Weights of a small GPT-style language model, trained from scratch on English Wikipedia.
Size: 18 layers, width 256, 8 heads of 64 (4 for keys and values), MLP 256 SwiGLU, vocabulary 4096, 12.7M parameters.
Architecture: RMSNorm before each block, no biases in attention or MLP, untied embeddings.
Training: a variant of Adam for these matrices, 216M tokens, 13172 steps.
MLP neurons of a small language model. Each row is named by its layer, matrix (gate and up: input weights; down: output weights) and neuron, and shows model dimensions 96-191. Each number is 500 + 50 x the weight over its row's rms, rounded and kept within 0 to 999. Numbers have three digits each. A neuron's up and down rows have the sign that makes its largest values positive.
After each neuron's rows, "fires on" lists the tokens most often at its 100 highest values on Wikipedia text that the model never trained on.

L2.gate33:508422427474477495427405533517518574505542473494552505460452508493454468507543545551539545595467525499484463559552517385449554460502480466500503562518501451564495514526559543458500504481564551555415441520488406663491532513487498594525427538514538510460574526537516473542442534438423465475
L2.up33:541450428561476558502453488420585519491459566514495458508470465476517529418515540615383433386535499577488503389444525466574545529452479508510507538508427512474472403395489487505456498508560503484516559414512522556469492507519466421479475493575474502545435414486475493456596502455586481515
L2.down33:381555507466426452505457543495500507599487544521412517472418513498533538454405504489472444444410468461587530565579453518508575482557557521526513554508456466557506514436452383619496434439527478476546472449506571536565525555554480521523580533460488490505541416498468501466431522507485454552
fires on: "om", "n", "osh", "hy", "Japan"

L5.gate90:473465551399511550529545407451413503552551510576492575512453534435501552522485502530485518534438524580589526473446508490529522454428426497467410530499468469566522521612494485485515467439491522572483557466470480519553348475499511436561562518493477479508437423546598474398531484501526537474
L5.up90:465419457465504539520517419408508450493477403449468519526442514433481599577538560449468473570514510451495489470517585526483518487499526539464486456465470579453383444580534425444478498548498418501478542469459495512434387458506560503485490470539521516503480441541575486474486477440589497528
L5.down90:468462545519464545539558403434492534523499541489522598449509478395491535490385531551481402483464522492515458449469496455419469459537517423614461539471461459509489551605503458502509446490657519552465578531478574507553520510456507456517534517524485532494454438524530551462468624520466550531
fires on: "=", "go", "could ", "may ", "can", "Can"

L6.gate34:520428561526510509391552478483460483599559482512455464551434524519447466502559508509564520511504581478423639493404535580505445471618496511537519591494544584579385589376452501443560476569539407534496498452524432513491567441527595484522518433482489513501545514433381507446481536489554542527
L6.up34:469538488536582400560433488517477548451485517522444551544446528590443458481563507403501465481441514496510474506456507529429444462585562545462561449452499570534459490490471568515533563604442479496534547482446483665490554553575396525571446424450535454487539621507448494472536515497561443476
L6.down34:525474427557485528485496522472461556492602482489520454429566516501493541569473426605479552622489413475526500539575476460495493502370456494531488539569520512429491527488531701441545465549619478517412527565523515414545448619496587488420527522504515509488445474540538530531574391483492504521
fires on: "ef", "I", "ref", "f", "= ", "omet"

L9.gate41:464526569501451552491562508453512476595462543494509487476473564504518488447455488607505410482526596458524517484493503483573527539534518485435541599509474516447553517418546484566484532526476559501553458457347490474497514506462454432516466507507465463501520518449469452549464484469413425506
L9.up41:550533511456506485487504531487576503557448567465485538418531537444567461403424572430569428528464479479610365452576503498541494438503455492377475512561501531559514542434564464617535447481511553501585458525448496536505515490427487416474459491474499467535539544451482441586427489494454487522
L9.down41:558465472551516510454506494491491450471494575468542520452508576486552477515525535553570569560557473510514499397454534500432504523560551531472427441502574518504563500500484513566573419490659463542549533507506461498564429474476454475472405547538470448571485472477478482639535598409424557491
fires on: "in ", ", ", "to ", "from ", "her ", "fl"

L14.gate200:502506482527522465521508533446570455513580533371445547483465465494505561469491533427413443451531512514518582494511553493580507531529481495447479527516478600592548566488512435542481544483504570521557540476550432456546473496488583464496560463485574592503561418507521516430510504504429498533
L14.up200:570481524558460525537485511453551512542509464466542495510482523481548491376467386505496568558563570507500489413423389351456477462462458466471578515529537494495500447456493505470527486552455544441501399521472534479459515555440474541511471643438533518471476494484407459558450498498528436533
L14.down200:495575564453610359511465453548545620476553476463536457407521427416489535575433411443525555460437465504507581527544492464543562490532498493520495528528561485466577473526463531460499486517408507425545535503564504512506494545495482424509495468588447528483527377511642553557495334421570487416
fires on: "u", "ak", "form", "qu", "on", "tic"

L9.gate252:479558547476489514523519524572484454537569504400492485544461552454574439517583464504441433421433560530377477410458547525476537506564463497597450465478604535541476521465517510493515498581501506497488487555488564536431454450509548516440553502448559482495547472446481390476514458513568525418
L9.up252:515561537447548569429497537524513508467548535441530520486499565487483474488551518509466386471507529455418461471510506517463519555515504448577426542495516515425505538474501554566520554575507400537548513553480592404477505451488506507475503427534428469524509452500463458484495501462578507526
L9.down252:552452505538472479423495464475424566430521559578546486510520467514513490470487478575492477521500481486485481572421495443526449567433464483488567461567409537512547413439470518535485548518695505546591538527553423467473534506417465527478441451554473444567438514509511542491452695492531524529
fires on: "(", "0 ", "au", "t", "6 ", "5 "

L10.gate159:533423464465423426441462492445516533524511540486467452472628493500526519428469555403440437605501486540486461455517506398532512620556459442502532539473519548484569460536483483523508539590495509534379466505452547564561549565550498574481532485434468453527503497459531404465478486533450504561
L10.up159:553520403478524461499437522448466484443432523528518505433526517485480414528449503519476474550537499554520513490486527548433498539511554584547442515492493549478493465583578509532484464412434359432479482485540537560563568530467481476456577525512517440582531544561503487469518526505437597371
L10.down159:499481499598526544466509538474561500532524582561483458436476411506468595435390492456490466542500541541553474442483453470556471569527498468491427552573437463464471518464494527586492479588446552476480467471523537537517511543570536534496529438473446405531470562444572516431543440524474530427
fires on: "Pl", "web", "bloc"

L10.gate86:436490538514482469537412542543498489564516548571468415508494617497575585455483498565476588599493482585472603491628511558509494496472573543515428477474453488576504505495442435581549504498513456504543559470531493459560528520570425541569483543523561476490537538585514485494542492463434466530
L10.up86:588492509553457576577502428499504614582595531510491474499511540455527475545512474483475586522552543468510501528535490477509547532536476540519483512520452595560463477598557477534499438536464493536497505442493498431571392456540460431522500516511436487474498554393563484515532479456505523518
L10.down86:533455515524520574548479475541421504563524479548512599606516479370513543559515413506543486483572553476545467507610498555492439505491560547501525392483423480555652514518527471519504491472384423496524458427486483453486455487510469473475448525459540505560435537501465569579606445479477454568
fires on: "Mc", "of ", "De ", "it", "You ", "Moh"

L10.gate98:444583528433581612494505540544580531509483561492457511465545476604481499561528576527499568481452537419404522528548492516572506568539519421513489583438496453511510515501475501495406589546393524533494465562506558592483519576478517455488507470526500522476477550545515504432467491444520532538
L10.up98:583540482419445587494446415526480504509489519488482491505570497594484578399477557529507457483500511418516517444487468416496512510437528476510524460381550557522535548549477454557476458435429600530558512552486606544507488476487457442471471482543500381509445478544481517556518513465550515560
L10.down98:533524475503487495473548490493530472500607497494448534440502423592448485525486478471602464470452480435446534549450434533452515524484530529483541406484438566451514429423446564452519517541728433516523425534471566475532469451516555464455457539576496444518391488535488464563456813531498555475
fires on: "- ", "| ", ": ", "): "

L8.gate147:436509541461429499521441551483464477583516489535567624488443496527464570529474460506463408543431515530523474461467471489490578532515442435484461531528577539576591512506486463526535548546493465512472483405498472527467487551485454309474470511443481535485539468489443582563542525496470612482
L8.up147:472414575493558489525461548506441527459504530463541549539517500510370551512536601439546463525411410422513414466478550520466534526475591448436468525534483353451554534492525485459579518539555574543488418494500573484388530454519499406488435500497535562542564481461464538534440537545452463472
L8.down147:460544553462520509525513449530517521486590581392416619385546582484527499453527511566508492512578460457484461506545488526486555521529460524525438495555523424455509509582445496452573542438439575558549588561453458480450534559476566576524442453513527530556587459510530477469487494405385495484
fires on: "He", "bre", "he", "went ", "se", "ht "

L14.gate139:462507513501464490474414509461571401504504453480450525632444490515476552486455424561529414357548511498501471518566580528458510627460478406517504496542443565477521471444542537618434553521494566384496491520423444530423444469437489437623523544535465527514552552479546480553486511402507490540
L14.up139:507458635531433550377432524381541541370482454461450515468559489531458531492526489470520434536631573506557477448518463499543491466483505455565563578527489461482622405523538485455554590582477565473544478509451453410558509449412486409492537498514417467567527362552423441567410558467499506495
L14.down139:498497486536527541405579537574540491464549503416378487558420473442465474571587535498543458431609532502513541517429530500535520485368409523505484550469569511486542543436432453477492444536409545526560490498509464556531478455462456460422537526416493375523482435490480545525452421516461626434
fires on: "r", "ad", "amm", "and", "ones", "at "

L13.gate235:441509498425548533564542510463559463507468528551517626486450551578596397502432491459452458510452544398555569522450478505500558520532421484449512487543543407612513533528592522466523576500544518506538495538489600563487469408486412430519497512476546531500497522515459383637445520522441575467
L13.up235:476450497512541513462503564448536351573492446517546554535494428488497608533520378504459474518533535387482551539473580482487525567485476552455458409481490472548483552509486536531507475461499416456511477554504531505484462486453506503488485527531474637508519563525464496490542491487442501586
L13.down235:518513532408550577548476490552493416509404553543525427449441537567522477505510491487558446494456494493474525509494398537401523511508505449439532610462568515426418549508450419506544547562469517550561454534456421454559519466437509352461539485568459396575555509511446536477508554438461508505
fires on: "=="

L14.gate50:530480466423512465507579518410500520486558534530473572563519483467452534501475544525417499543500486498514573522577445623591505538448480505499470560472540574552439486476386448612559571508468431419490561539570580463490525512572523519517486499499482586565568503516487507469459484500535578434
L14.up50:547557567442478446522416511506448511563438482516542460436459511523451558467484491421462488499435456471460550533526478497514567498465561513563509436508513504544502399547474540477605493599489581663407507619472602525498466468464577479454467540536535509476582535545529507476478485491515536489
L14.down50:522560508514517506505423504540477404565549509415443493449576486435474444503466530460491540516491522519534519391507487431478452518496481477553511533552466426536437457424440611481535498501479548423585450510492485476565502526530475565592554502488577428492460558535402502471463229490475473556
fires on: "e", "se", "en", "test", "7", "os"

L2.gate104:446468473509494519454403545391427496552535533526462557534396529462498504428487559446475502481536482508529497542482594503496575490482533570453507455490509509497459426494526488485496463521450542501551497523573551528483456485461515411587512529408493538507513409502454502472445487590490564457
L2.up104:520478434539427515460468481473388419561443624474462542482614545510571495401508534530480509416543445459495477512489496622530477564458493538401446449449506529477506548506549576445494483436462504498531469424471543540444434481482501460550478515527586520499501564431413484487525497498404497454
L2.down104:516478453569473445480588433463564528487520498539483544559428580422478450490475564561485485504509475432467510529469585538498497502580505491420434482538513445434516489451589606547539499500585523525538487505610594434468507558475556486520499508499551510471391484463504600545539388536458551421
fires on: "per", "Per", "would ", "61"

L4.gate27:540589552491550447518474470455439480525374518471479390494423491463535590513470511500456476498494633602524581392477463555438557562538493473498441493505539538502485503453544492468575593505503501477511540528522512546571518525489480478466642497523506478510551499590484504435465490471471611481
L4.up27:581504481467568533549442468505474426552487560553454466488498561464511516448503527441458474574504494581485459427500515469407489484499503409459487544558517513553534548397523500462559518512450452489533528545559544527547526547542471523468532393504533466555533476579482525517549465423478531466
L4.down27:555497510531595500510394431471525521509420535518502451345479546473558524492481586545437423610476484547511505415533477496466473492507586484445495549537516506456434469476537600504560546482512478472475520630596522500523565596523527560514500466494532501534521507578471508486511267396463580450
fires on: "Pl", "pl", "Studi", "studi", "Holl"

L5.gate104:370424547471552440566385458487448476559588540533409541530478406468543510496553512458432443480448486569494529577523510480491512466544486594487512438458500517445623581481581524510504410436427578492443489446477540499488497520465469469587489470480452490501527499436462450636480426525530484447
L5.up104:490496485442439446585465479568589430611539547486444527510533473532552474451561457497471532499438542540453631471529454488491553505549525543445483395450472436472588596481540516447545455552497553575482527561509510494478514568488427440559488486501427520497531453544488520599543470509472467607
L5.down104:506471499493511431522470452480421563510529605524577494246499480548523507548554520505485516532430439527494547450487506481394516543577549510493469484582541477421445495566528670471536473487429528521562560671504512537542626541565454495544404463441418421540502484527494454489462491448423414483
fires on: ")", "===", "=== ", ");", "career"

L3.gate9:522507581607580525487424597518596501505456466460474592520509578524560455476471496495608467506506483581551497449532495539458351487510635510476573474430534484479571466401485503475443442537503562512449503403491420526575512481491452522403559430521437424530479458472436513512479489617505503479
L3.up9:554437485495446308455507468553559444527503421474545521527504486455512510377522394435506496437568466492577514530515446515570431543556482468417540474521450494463482446459459517495636571555435613525503577563372481464546483479434531515492537470594492514485528492445557386430479509452447558543
L3.down9:468525553529504526405416575469520555487532489507496537512478483612497526503493465554568474567472567587498506454586485473330454480468566566526535518452438411526551545493597331473435567517485537476495438400531484515469485514444470498453540495576525521414573417435578483470497652575569488498
fires on: "In ", "such ", "sl", "known ", "surr", "some "

L6.gate65:399402488421596495458520544469477483458400503494474508494475435514513513443569386481546431540489493535432532515465526509487440492637500436553504500528534537535480498498401502442550511517536503548470592522554456416385451469515472550470479529537440569535521463605500502553504587548474562522
L6.up65:501468497478545532587516547416493528553491492559467445536472528427545518400567512520534448516496480446510459500540469488476462444558616543435557483477503510587490520571535548437485552474482467521423578520497555449477501514523479480497521508510517589510581458525421533549532480481430549563
L6.down65:482551453461502411469503467492444479539456536600587524411554452487516523531473452559532470533549502527529519547519515514436475418526521391544494488547517518461526530527400520497550479496718500572464513431509492489430481432465487535578500487527538454513465473481560553512480614527471512534
fires on: "who ", "that ", "which ", "ales ", "areas "

L10.gate134:575444589532560501519439553598538442438543456470460544485494521525456523511516474426407465554485486627534445462459426547501568402523519621462496401480526553561532510525577525483469502519557492530540539542455464459523472535548435573459523506488485540543529448415493384461556539511518623493
L10.up134:581496441528513440574467479495439422541446413509505467444493468485491508624561459443530447489496479565513572500484484471459574442508565501478478603544497551518538438547494452414470488541460442539554540486485494433469525474568446485505524487565575494474499356528583501406515452516491548408
L10.down134:473429560404515561512578560560564527451562525487482578476530459462496596449460502493564501441509549473534459498397495409498527510474510522526538553551421472555554597497519412448584471462676559550475503554501435512473568579478515498529523412475473559573462488517528505534543738535489480483
fires on: "would ", "did ", "may ", "was ", "will ", "could "

L9.gate12:524530544539491510506404516500487570473482476443446510470519541540513581504527506503441454509507669489384545520491520441541567506440514482577434461546476476471444538484495496421430470523493555487561480478390510488496504431443525600487507495503507547494503516492501452588494508591564501412
L9.up12:457588491459458476456522473514580464482371454526569489524519507588494481533521499443553427529531567435423533446466419424510416521524570489479466484509461464527524405499471453519523568588554535545519509598515540527461460500522572434467460433585449485489533570536483580412566499439519404562
L9.down12:514385586513411533481452502512471519509505456561521524504525534470489445499521534543590502495467491541532473582508503551462549494539441535486513516413595470499569551467495521543549408571457469512569441464557462476560470518466424521595431539394494442503447449556426458578543428491486530544
fires on: "ain", "ul", "ak", "osh", "("

L13.gate30:597497463494451416460590526492488520464512506489508444516539519553517451451504434533421576425511512333455615604594554539435511562451485415563470498534555539454542488492491473484507575514511539522575470499474428553478529544540514514495562547449467428534580496448477458405533480435535527445
L13.up30:491515493494416464479414536522506463463479485470493476519475525519575424446469607544471633494384537478422440413481475449490553424526598459441430435438525518499466488518553531419592425528523423506505566369450526500434489519472512476494479538482521489462444498460458463587500515438497520387
L13.down30:528539449482460507527478553432546443380483558568432461536517518454529493504534523434499503472448498429521469490488559516504541465473415417491499524536556567553531521481531443445468443473452421512505584498473528503511570521438494474534478466411435575501472493454461496490457742453501540477
fires on: "$", "ev", "pres", "pur", "ur", "z"

L13.gate180:475498480504560538529532520434558454524592483467422467445512570530525446512531498514451499482563464515564592559494490510433438469510480520462483459489617553510430616479493403574555518567553535486498613512545480616544465562501514507486549539463511526603569409501586483467457517545419442454
L13.up180:492561528512470539591514556436550466558601741493537466482522475536508554540500428510500477445527510540450526505475517458499465560527497448436515597574541496459517514510476466476478514616477691554428518542451492439479380479436487513495550604442408504479429523565479500510476494513528536420
L13.down180:535556503578532578580440510447500533473474534530605519429486492494433532505473508549552510525435459498433577522575512470538520556488474507472464491489502493513408470526512700575506469511405441440491511405517552550493464407453523536574498496526476548489502478436527470518522317517482521430
fires on: "iz", "===", "anc", "==", "as", "leg"

L9.gate38:541493457451489533541496520559522539520492468519440525489497466422499540508444463517454410469504581557443581618494483502498572456481446537518553505536513620627481523515466501559537522512470485500437425480434504541527473494510410499548483440483500462411535500511554500548496502631595597430
L9.up38:494430457495539564619514474545511520463497464530478513558523440468508544466505418459510424535508473579491582544453499524540609436483534577501576456551449576537473486481365508562526415453513420518465500547504422533490472490461436568513460434496500444509505485451546521500479533579493519496
L9.down38:434370505479560575596496565527389506442438549507516501434562517431478546483427522498496487554456493505463452503405474537483513488401491554461512545528487466495513553541583455499595440457717530567428559549503432565442547512484473540470462480487480480561485470432490449474540477483547495466
fires on: "to ", "would ", "t ", "will ", "ot ", "could "

L2.gate61:588510497519477456437514583515556513471479435471504567445457501587430468519569484512534476464526599392456530445472471467507509465478520500561447481529467556491505497490470478484504503537428537537475458525433478481538495519424452529537478558501512456453483612474473515493575503491513475524
L2.up61:436445452505562492466570479497409513480516415549498459516446430458581336453463471470526405493517519454485547557506468497565559541545470514519482617489531572554449498416480450475468552467498498476513539522491569443447516559464534453521530529555565516477556550494550462468479524434387467371
L2.down61:495442459515530469485612522536543460548504460415555495424477480462463496438563417535485570577416467475579463459554500485554519452580533485546351539568457509501583517478436403618420511509492523490520447567496505485504586488521487502423532512437506498479508492460541495529465554509580474465
fires on: "ul", "from ", "Aw", "ens", "Louis"

L4.gate191:546575504485494509428567521528587490509479489514468487539595462435441554466462541513537531568552560584471521536459398508484599373457504485469496521463445440607612456450550543497509543476482562446472489465564511474527543495514481521497469518515463524480593475454521488515510466437428487491
L4.up191:493545542460536559519441591440484459507499477497526521474473459500467521532596594591486411579564403497468605541443527507523508547532528522545546405537454492487534529469437500519551657513493415582438436480412512472428444460495529512512594586538497486511577489496476595427521514539427462511
L4.down191:418467538484527548486428549535481557535566594484535445445533518511475462499559618501511547502435502521469483515391505482546507614604457468523501463574514509409520460485545373534444534497664584497411601548392409470402549473510545549565549527523529492514507510526477522456436637494422515529
fires on: "been ", "had ", "were ", "tion ", "time "

L13.gate168:439473468529591523531540552481568465461574552459515391556479476521510511522446519448502443504451572469452496580543497523392589467487519569393461520443542515492486529543547389471546497514464515524540502560482566613499459558365512361502498576513455554515464526536528384504462482493444419449
L13.up168:502515654491527507565448496481483476535532474541507560525523461487399592446494472515367440486593467479471540534459583538448567491554452527541466470496547484561498520490424517548412451481421456589469573542499499553461482499493571520609493488535423522490544493512551523396447433488467466633
L13.down168:522492439510550497533555553487443536503510586470538484451457502509457520459435455428544533533586478515546585500487453443476497553522482570423465545464385442505585528536442662556490464477425504557473457619470481542459534550436518534568478537565465512490610414509479502559463336530506499412
fires on: "===", "==", "'"

L10.gate87:556532416371463527513537488499516455500508478542435478527495536453509523432519457509495451545545554497500551564532554499493530543481410609503546500419463556542469434452466481565495487604445549536522483473441493555520456515557451499507452418474518508513547463456494479566469524563558623528
L10.up87:477479500452573583526573501459533538465487609496509405495559451417531511419530401511470479551530479518496485599541562490510551477472461518531531432475465574504433428487488495534517453504519509528477577528528515503506470462515451603509482486490530448513510440450484471540483506556562528595
L10.down87:434513514566500583537492450545502555485427598531582449500571455504403510505477372539491498556517414436454492560568512589449561486351447456545434457482493428516453475583499489525532425471571482502565525540507536449545431467517459489574456512470484457568533491490478388509551398451445436490
fires on: "I ", "t ", "You ", "ot ", "we ", "e "

L6.gate224:532508500578498508404455545396513477498439578476527565540464455453482513498474501510466535460501553506502486509556493517546526454529447529444493461435552472537491658432439433528457448449493468485480481443385499520518499480478480521457565594489405491439531558527605438486509487449507501442
L6.up224:506461440523607490430506441441536464544458525475442518535423403455518478543501352600505466566548458627530424501482520528542461526507516514510530519514467545522383550469488408506441493461563526514506493451474444536575486511412554583562435539522431501568480431495528503449471514424541472548
L6.down224:494407453506546453512476427489471506513535497573545532420545493531570532480556451516482519527526452371579461448507406493466575542493517496546472514508518508434520489472426518465544455442469547576532558672563512559604480540484499508462508564536333580529504549490529502450549702473490425483
fires on: "===", "===="

L4.gate141:381500575573493451521537484412466516484481433538413534544470550477522521473461506515490561400496461457601487470551498551483447502499500564563473401446508428492529562556507529531433572535441491537541422456542479487529495586520511493452486473539505491519581542502488518476496523614484454379
L4.up141:481517551589500530555443547590394482435513417542438472447576476541515593515567459419434406490535411476401588465386551448515513532538556547469592508511527460556540497437487473477395450506494572446547553516452405490483453502474439488457545419556519536555458442549480564552494501507438483435
L4.down141:500432510563531358617447386404539570481458593493445487473453423582463544537480487468459502436519535413511540461488581483524477471479551549481520523570500510548484491494540442492604495531498530508573516498453457458559484521575501532599521513408470514413510498546518517540465558553466485461
fires on: "only ", "history", "ind", "times ", "Location ", "formed "

L9.gate157:523398528360578510583477599486469466477494513523499494497518521537438535423391540586426447480436530519532520463518506447471521468523531479538536383384490484538484410549521492472513550537529504631484520511585539497446462490517468559536528455498496492431506516503425419486422524530614672519
L9.up157:432501421446462488573486548458511517497501521548300448471517520429507567431478464513496441438393552528481548518558432494480462509485534474488564458468467480555464408489447501520566539587477490499528440455541519517443498495463442548568505532474514553514513513560468459476493498551503569506
L9.down157:480437476451503454570438535512451492560501586559531572386560457488405458498462574505506544583519449521512511486510524562465580397487567502545492471422449448393443479555500545503614553492582503680446485498527455432427468547366488490499476493477535536487492448445485501523466436493472529498
fires on: "s ", "They ", "they ", "ards ", "es ", "ers "

L13.gate150:560578530636534505453470531567510407533604403538460564438463526502582413516487433481443582482536544536552508516511459480458476502523397561522571421451547595532443465514496458540581426426510514506545435432491532509451475453452421538474518474505398513501504533548461521432413529483461484512
L13.up150:498500394486497504468486553408457428695512558489564590554539538489555588447474525471550532548465409537482462479472498535505515463523456517438430527548531420449572503447454501500496458554565550500525518479571499488401531496492451524560475541499474480568411440561586520461543479636546523495
L13.down150:512461482445488483485481473584518514515505525515485542390533445529547522463545519594498407564497479406552471536539577470491525531504468487516462519470540513551489536525533575536549482494495522576506540626627515565567453558538507590620428616486528525503509564417539601530506563505461470507
fires on: "==", "==="

L2.gate6:469424565446498438500537455499486511584536449532531461497472460496570566584398478494519594501578417550599554526515496514555525492480484527498481576563517452491544471559528475539485516515493401555442583532554429595551565517472554474504496438489482518563511555515560579536540502520492528463
L2.up6:469489474496513479544460498460549494535547495505568548506400539448492508443480543466631575528424511515490567487523475551538458516531494535484479542477540471379483544577456512498593554442513494469616478647562445515466493514557485519516505471435427483472529527481529476469428500599487367438
L2.down6:496457375612413563495377488519539451492487489509518500503469587482509586465431489494515523513523430547493473521463510478533514558509460551528548634489484502493447513429594512492511467440455565473416448436530510450531443602508505479558408504508559597574431481570455399575618391487512517485
fires on: "over ", "beg", "eg", "sing", "langu", "can "

L8.gate186:542409517408547528549428617448461438584451452583476435524465554482494551444456476519494499505511495594490525537500496479492465463509566438529561554459506478502569494494489447425518614536508489538480547517440481432479540461489493518558503498533466554510587481601444492472434525557494596502
L8.up186:490492445372498543531480576463521475536491452496380509520435460496493567376485494535496407467514460551448639532502503454515538505526507503616534478470432551482508479524470511469530540427505516495498482491534530453448475506518554508499508497530387572596555524569449483513447498486461570473
L8.down186:499445424513470488465447520490417474490463570575479513424569479457461483469489488451512466581508513573537493542538439471359541395488600479514498431513490500418481477607444576586528533477693507620477490430556459491400535441404443541576452558579473511489505390460519532542473650535421468480
fires on: "es ", "s ", "who ", "which ", "ts ", "ers "

L4.gate204:479553441452447544470494479538530371403477421462560456441536462515444560371493489528469467568513585533441548474450590466484540578507534536539471566492424514568594499490421529456413537461500427487451392533520464515555494497491439489465545458458540645503503527521524409444474529450494494419
L4.up204:530481481462484529556497537593561559505515434576493468482543473543431488436453519432452513501515480480488495489500530535387532549481536458472513488533486490563582617533479602480434376536420428454379436503596482536570516595441466436514480490496521586525521608496363478458479488481550498489
L4.down204:506502534488464551540495472542561478406532520602513467383526372500488519479492495479462548551531545522490432464510542487417531544478546470535499559399435496559599483432480704439435434481416371515447405564526450479550560546499452523475490474519537562517474608599508468478557389496491494442
fires on: "X", "Star", "web", "Enter", "Play"

L2.gate106:498582608500487483352401578434540482450532519519408441589532507530528412424538464511421517473462487510519425460469452507492431558520552580596506514560395472578457562462477417500362457427498495475498494509568522525499451469520482551460473478575486536503532478585499536511444472519566522546
L2.up106:551551511510472473451492539572545527486515590553522442591474545461462477412517473457453442587392524517522421524482481495477476499473485527527453483503464449492452524518544514537410474472531590559501426489550544446451482501540455472463493530529522511538528433449420435569504508415501494530
L2.down106:532552469479521489401430454467520545500471523475461479641525461457488404512442576577546521471479537551452546479505506463602470458466500467510597585434438501481496453516480643546496601470621457459522512447556504423539517472531542453475493562621459465538453539615609503530518653549416452453
fires on: "| "

L2.gate70:425534487446369616568456453534506505538475540508480520495384532461516543502519553347436471541498513484426446553478439603512531653427450464504484509449565445458476489500543498514564517590524532571503636436448502484481495608525411481508532526561476496534499446442490473526531532508509490583
L2.up70:535552486493547541448544586436427469398453482433453445461443500570527535539446483547525558435514458554485459483513520531535502495502520532490628576533485447569457529511493447498407474570512471459470520527505515478531471411476516500583656543520579538422478422471494550614452518543513469433
L2.down70:494593552451517374534478526481525517479513516531472393465519496571629550463515601491494465481471625575538538553534480551459540496457433605487442473443522548565551430476605481461437624444468449517404485531525529449467481413437541534509561467489431450543505434449445566492478436579494477468
fires on: "om ", "B ", "21", "resul", "ref", "Louis"

L14.gate147:479460509579447543474551523434496454466511583512469465502517560544492527533467409549442396508396592544483521563523501511545617463473484525588489528445524479533548471482573459497534484543461466506458553403532498524512575440519506471523507478466526500494569533446444488527429505528629521517
L14.up147:538546502489542490553572528459471494419505560530509582526508479593469454462445539494515550528455410513481520501579556441553554451478412507490578513535503462505407451525550541506525456623579494433510582495467489502396558438583519525588418463431508384503459551439410437460482510464519530606
L14.down147:440544571529560513519487590464472469560465548492457487531476530474545437407487399507526522600591538440461410367529552439463562513464446467443569598542446527468562473480550436434491464425495449487534440524518443569459514452512537457507475501528486503446509469519541510481419331515462540491
fires on: "I ", "t ", ".", "You ", "e "

L2.gate213:543542512413495390520482473528555450475474577523484393483521540524574504472547487473473494430561428441446571472488457631511474493458536447473435531557568553471535479525486517485498468486553495441503476467525521500536474499443611437544475593464471524525539502550508450462489538516489413575
L2.up213:543540561524575426467466514410491419380334460510482437477602499536512424469467550505420500536514438504550436491441467567658502501545509499597543453586546417476613494527537492489492461543505532553529488490462416474535553488446539444528520533529560517516575491540477546519493515525563510578
L2.down213:469526592553522445493491419500513511553529444529559442518496498485492547446457501489546489560536468522428547606472545462534483432499526571443485536514497527472535494403578566465494592517527497434530502506497413401552576421553594507543392360479490615487507484561511466487547423582476535537
fires on: "ak", "different ", "Title ", "if"

L5.gate206:561485551459456490497514397459590475551499435497479451516588456449600530532506466592489480515521474530574620455545496408487464525518430521479499463476483520577475551593466453441491472575514414514435461527480416478488520561425490451446458445503557417493609540490568516474500461542525414506
L5.up206:496414562565584524463425567451583490513566413517445572555428490463557468542558532534506488523549525447546537472463587455541496502486485580516394520430506551561522453478435505496375534550492486526496403578460467559507393500526467566513503483525524457515583536561556507485579467462603527483
L5.down206:476453396586496516491517543535528561436492475499504502450520512431573591599497538492483505557518450470543495474414536400520521487555557590494505513496534590486439502506500493530468448506534480484475472575594522524438512505394529431501481402574425480498527502400567461491614517400553418521
fires on: "War", "ship", "Cong", "Camp", "politic", "Jan"

L13.gate239:536566509424477526482408499501489503458467421424498518470421417482617442455439457521472536507497493525501526566461481499500505635477470422509484579443515500521601461445406402472471517555522476595517516553494533440390529533511555479519599416486491526535519577429543613570504469460480504470
L13.up239:400481500467543438507414474471429487504531540454467554492459482491470509429531576547504482541414461482459472543517639611421637491531489549510506494530432411525474484528490492556414545511457501456503552472482542471412520523525609546491514533446529482524547488495475480599478463520544520625
L13.down239:495495492452505477476527375431534499376534514509533591426478487542456387565469493583547550445543497493446486474630426438535448552434489484424501550457591512519466531514525549525439532497441461524434377493465530417468461573336403508412521486519404495567430513564571525528485574493512544479
fires on: "e", "u", "he", "a", "He", "ra"